{"n_layer": 8, "n_head": 2, "norm_place": "pre", "norm_eps": 1e-05, "positions": "learned", "init_std_qkv": 0.0239, "weight_decay": 0.039, "lr_head": 0.00887, "grad_clip": 0.5, "doc_mask": true, "dataset": "wikipedia_en"}
MLP neurons of a small language model. Each row is named by its layer, matrix (up: input weights; down: output weights) and neuron, and shows model dimensions 0-159. Each number is 128 + 24 x the weight over its row's rms, rounded and kept within 0 to 255. Numbers have three digits each.
A block is one neuron, or neurons of one layer that tend to fire together. After each block is what it responds to, as a language model described it from the Wikipedia text at the highest values.

L2.up114:093139096140166172133158120128116139118088120072147153132102091097158114078119145194119137153125155148112158148133087118124065139119103147126155170108118130106166132048132120135107164119138114145154136097129150119140119124121141137126130129102108143135083150128151141115162150103132116153150114099132075120145083122172154129131116126146117154111109102171121135143151121101141096137153159124154127093162080148136108118140139131134123131125122125129186075144151140134112131117132109
L2.down114:113135147147132090120132135147105130107133164163117154171148121111110090156131167140117078134088146113119103150131127131128071137125125126138137165080134127114126144139108130125148145141132144126082119118132103116154132150126113106091155141101112137123106150115129142108103119116160156134170096136149133113122118139140171162125125115165086152098114068130156131118088127099125143102145127126115124098155076162117129091097101177092138124104147184095167181160104146157169160104154097
L2.up253:112102088114161128115111112137099094145117128148136133150153141135118100106108118123130177154143108124157116149116118150134140175163147144139145144104147133095133114110080136128150131182131097181142139140119122144093095113152131136087138127095114113119163153184134109105114143144071143158125126097128112122153127103134078130109155123126106141141128163122087127132137122105119056172111171079105148135173169146134157107130059138137145121123124128127092146109099145118095159125148143
L2.down253:104124115149169165112134126141092108129128164129101140133143104097110091118143161138143118119152156147136129172169146141138146148139128114105120174114132115092172145119127140109098133129109163131133174093138095143172133120144098117132113135128121129102172115136120140115126160133104147158113138116142145130146124116099116126136136148156110124152097121075099128126172148102104112128150075078126109141120166161161136138150121065103145111155090137149108123066135063098124166089167094
L2.up492:164107119134096123122126131129099125119129111130147141140095143086129150104117134162097177129133114111131140146144157149134111149132114193158133155111152133113091148152105146118155135116114126145153109141115168118155060138118120125105118104121142113176138131089168098125157136163150118126164147115131081125148107083105149140153135127153105118146146113149107135100151152142089108153149138160129120091134133130161101095172134152053157094106094142118086119136101162073138143139144090
L2.down492:133092171138093121111144149104103111120126126149163119143092152095074146133143147129119167122135121111098174110165115145170105096108093132153122165128155111110125128126049122141115117129113134149120142140120131100103139161144135132120132108129142106121137106129168110135125146164121096118112106138103102099163145079114125119133163123114129112147113155159128144144098153152163143144095125121107136142099156151156131125132116220103145092110138094117121149066142178091156125116137163
L2.up530:114135117128134143113126130109113103171136159145131113174117143072113137130143160166116151111154072095093151128132098102130104151107103145137149176094140119130080143111124131114135107122119125143098103123137134142143085125148091134100161099113154163130097113159157131134143120110076130124146129126149120078139076102157136130097185113161101156120168129151136150099150119117147112156114107152110128115145110118111172106151128113108084141140089133177130120128170160126145133153195134
L2.down530:102155135117117133134132102135114106144099099122112140089085104138130122111141105106192158096160139125117123124116148174130107139138178099115085136132197120151107109103165138116134105072155113124117120112136189102127143093118100141112136095090135163110132142132121143152142126137142137088122122155131167079097120132105137164085145098117178168173149112175112132107144168132139127157112150127102124154130138116150126156141138125150131123144136079126102173109133120142101115086140123
Responds to: Short interior subword pieces such as per, un, ur, our that continue a word split into several tokens, as in ex-per-ience, m-un-icipality, sec-ur-ity.

L3.up76:135090103103133164142088159142139117130126172095147081152148130129151095108180202109120174113135112119162104156133138141139093110113093141147149091130100126125074134164116132135140171145167149119150122118091134155141160058157163127101132083107094154123138120112111078108096142115124142072120136162156113135100130163143099159119114111143088132161111121158106141142127141145146129122110119143154115140132082120137130105138134164116119127122106128142120126091126110118167121135123139
L3.down76:113103098110066172109099127106155160118119164133124114148150120130100136096125155162146123123121129155146124126102097136122145081072156115129163120138158133142115108175111107097154177106132131056115136090146148146163133116144159158170167119144146115118132138099109126101159138151121155133151132115166092121083156141077120113142136100116124098143133146143152155148126119123130157101078127095159150157149083152112103112175152130135097107141142127116104136108118102122162112137127142
Responds to: Boundary tokens where new text starts: sentence-ending periods, paragraph breaks, and == section-heading markers (== Career ==), plus stray cases like ″ in coordinates and und in under.

L5.up21:093173114103126162104113125142126143152132164125098095155187139099139146095087124098150121153157178148125142110090141159118175160131105109141203084144139167104111143102107118154126130113149169115098095114090150107155098123105129136117185134123113139127124164105120087129133124138122130103109121139116161133125167134113132124136135148154080103116176099134124127142107131085117123147143112122138119153165140115070106155110118115173105142117119109154121138083133133138138122117100107
L5.down21:135168119112113154147129091133106138114113144077133139118164106093153127143138188122109091141125139159094154114119117162098073118155111131109131153151169105083111126173116088114153164125139113158137117154128145109138137116124171102150095160127174152128146169112148107111153123140134130105133080102130168134134082167123140119145110126128101102144100101126142153139162088149109130147139146104115151117110148142086108123160138095140150119082104130147139132102090118162110155156072123
L5.up101:141117113088122125153099135148144108126147132174144115122166135083124120088110170160105161141118166150101133149120132147128158126142145123158141112157136173113105116127124110170090114123159107157087132083159143134124101093138147118102187151104122130087132117153111120100136127130138171137118116107121146156101193118142150130116079131163071087131185095143139139148151136106134098144125118105130090121168102163134114147113126144138124115100096128106114098106114127150163112111080115
L5.down101:124084119132147127148154137104113135111130138080167146130244149117090128100101138127163126146137157112102119158134148134148121086115152124132135115169136127098131082141137163140100138139135188108136145110159132129154120087121138106128132177120108134152100148142104146125119122178116158107158100117162168072075103129142110121137115140104104135138121117133154140135150099125115124133106085114135136156086132109141132127137124164109150110122136136134127118070157104129143126098099104
L5.up174:151119078123135118119102125136109097155096148166137126149157151133139137128158164129160140158083110121098125114148109133160098115095092166156151058132097115098125111147111140139078144141129122079088141118138112168172119116130128151130155151127110134133132130085116113091101187118088141098116152138165146137107154150103142122127112128143100091125154087142163122165102175142121123135125166114115152139186138119116123121093100132164119147097101130119120131108124103126179099126146130
L5.down174:142144121146135146136102106145149121114137125128114088155118136125097141156153107160150155118161159130107150115079127140102113118089125185113112083132143167158106085152186130099124153113141142065141188124158183153163134154119131120161147118139137145118145115088077131107169105129122140137164101127116133107110140139116114178149066120142097114124127116118095117107134115104113110140148127136134117126116111181079166107121105123163116147089130129152116127139129091085142117144120127
L5.up504:108107096126092110137111150142129145150130152130120121151139090143144123124096161102103151125102105113100157125125120138120072143162154095181135127125132160103132201158152143133146125131120145155167142104100129133135133151110125143127133123100127125152130114137109126149136120149113099099077170110150125120175092131119134091099159096144083094102144101127105111157095108128166154164171053094126163109186137120133125121133112130099116124139163148145142153100153091145122134148104160
L5.down504:171169134112137110118132120092133126125069130129134116130114099118157132106154177094114129162119133113144121141122143135134126109094120126082144076131160146132089138112134104114157177133135138117164115111122121153142131128110170113129093151084144138111094150048096142096115098115117124089120148144100140147110102130122140166137136179126129179148122140175137128096172131143097124149123072157129124180119120185183125150121121106164104141145128116143121123121140142127137108115124096
Responds to: Double line breaks right after a sentence-ending period in Wikipedia articles, where a new paragraph or heading follows (==Career==, In 1868…); weaker on mid-word pieces like w in Awards or im in eliminated.

L5.up31:176178154138124106125122114149173097120177118107148159124133105093136135070119124117134144124105114121129147153168178123173096156122130151159131132115118141185134121061136120066135100126111088089149118113075115141073140121118128135152096145120126145150155123132109139145156147121141092130122112125082157145106137100182145183133128136162137111126139149130141156135130128123131100142166138099104098110122104120140121138128130129142108153145130121123095120110103116084129074096138128
L5.down31:090108123106112160129141122119164116147094146144110110157081147105133150107110120107158146186133163115094143130107105090101164126131154100144163122148120162156137160121118124124121136116125138099139142098116121123152142175141161144106123167150076139145112136113110115168153099130107152143140172157133139089138138110066108111138103099093087141125108138116131133131112111146105139106080148129093101135149109122162150124201113121123155129095163096107117131129163107148100126120154186
L5.up132:143097095117163131135112120098131084122108097141148159121108125160170166114113105117127047171166132130162117119135139132146117138127109098137107138113075147158137113128142123127118132136175118115153115134114149114118159108132126163140135146127116135145113124141133139136141115116110092113160126100147172130098134177131152156117106113124110141114139112115146142186152145171132159167122140089176122174154102144077101105128112117186093110093159123138074088144092110127102110123140125
L5.down132:104145161134138124126174165088111140085079122121118132167091125111144108131149141108127175124120102104093133146121155116124103131137158127096081169170164118159157124130094177119156129111111133152097145150107110114121141126136177140150111133128131150128147126121154157112107158137146143093130138124077141117105107107082122136117137155129165136106158157159102125140131070163132118163135142160117152081071105103111119127156116125123108109155090132111110091148120136140116095174155094
L5.up175:136145079149111103129118111137146137097117120128150120136138096102107137123151151088143152147157102124073151140138115139116111111162093118133111120108139138112105134107113143091116156121110113133109127084112139147101105149120074170133130147126127094096145066127178160139154137168144126136129110164151130132102145095131139127114194062146144110139115127145150128115134128161113153095136135109135146152194128154115107141153112128100144128160098157143116115093194126181105127135170106
L5.down175:069100127112138104178138130149103081099129104148184116128143146121148148150143109110128183134097076140105106108110095170128106106086135090108135118165144124134135130111116131097150121133130143175182121127136143156116100112115159107124138135126098180104099118121143146119115132121127143117180133121164130093144135145111113126146123139118121151145154095090154076090155117172128118136136134140119114135136131114135165123106121150138146123161168135130086100197146080146101124107154119
L5.up631:176137128117108142164077177108135095164186092108131172156150146114137140078132174144118099145098165117147094151099148121133117166143128134155078112119110155141120100119099131123139117146142168124136142098158112153115090100150132143107101155132120142147157107166113127144121106066119115105120092138103138080095122088132114106098138134137106147116094181119136131138137151161129140119143128113118140134116115094112136173147148116125155095151125165128134101127110122147094142106106172
L5.down631:111140134107142146105163158136122131137083106130103084109122137161110150169111149166129120101216140123120085181122096096162175141113115112113148155128134100154119155116149104155119145112150079111141109144105115109140098122103129103151100130137102143110177109104156110084138141155116138158128135121104111139180121151105146163148114093123118114149172096128138141142150117173137141102137174099131133109121123171113126135126114133127105146110146134095137103148134160141081086107122099
Responds to: Word pieces right after a lone opening letter, mostly m, as in m-et-res, m-illi-on, m-ade; also b-att-le, p-ast, s-ave.

L3.up193:158172101123166143151064112100135105171131184098098091134122149124122126067140156128110119165136146141159119168140083139098127160116142125131148136116140094112137127152090148120126184106149144122110115118144101152097098113143124122121166149106138133110125112103162146126139112109123138137113094173122117098094164113140118125134138114123109140115116144140122140125150142112136174155125122121133113120144115130193121146081144134109085102149165128095150112133128152148117065091193117
L3.down193:154131137145114105124138116070152182168121103169141108135120135132127092101101093105135119137081115123131105164103148131116137140117121136119114152139107136119097124110132128127097134158121128138106083161160162191093119125134098181145129115106124118120136133162084129137153154154120108112110156114124105124133092151114175118111098151105142093131093125112098143117159150140126147134147110146135120130128099163098150197099126146139086157105174135202117131141143154118094130130157084
Responds to: Second or middle subword pieces inside common words split into fragments, such as p-riv-ate, st-ud-y, m-illi-on, di-rec-ted, fin-d.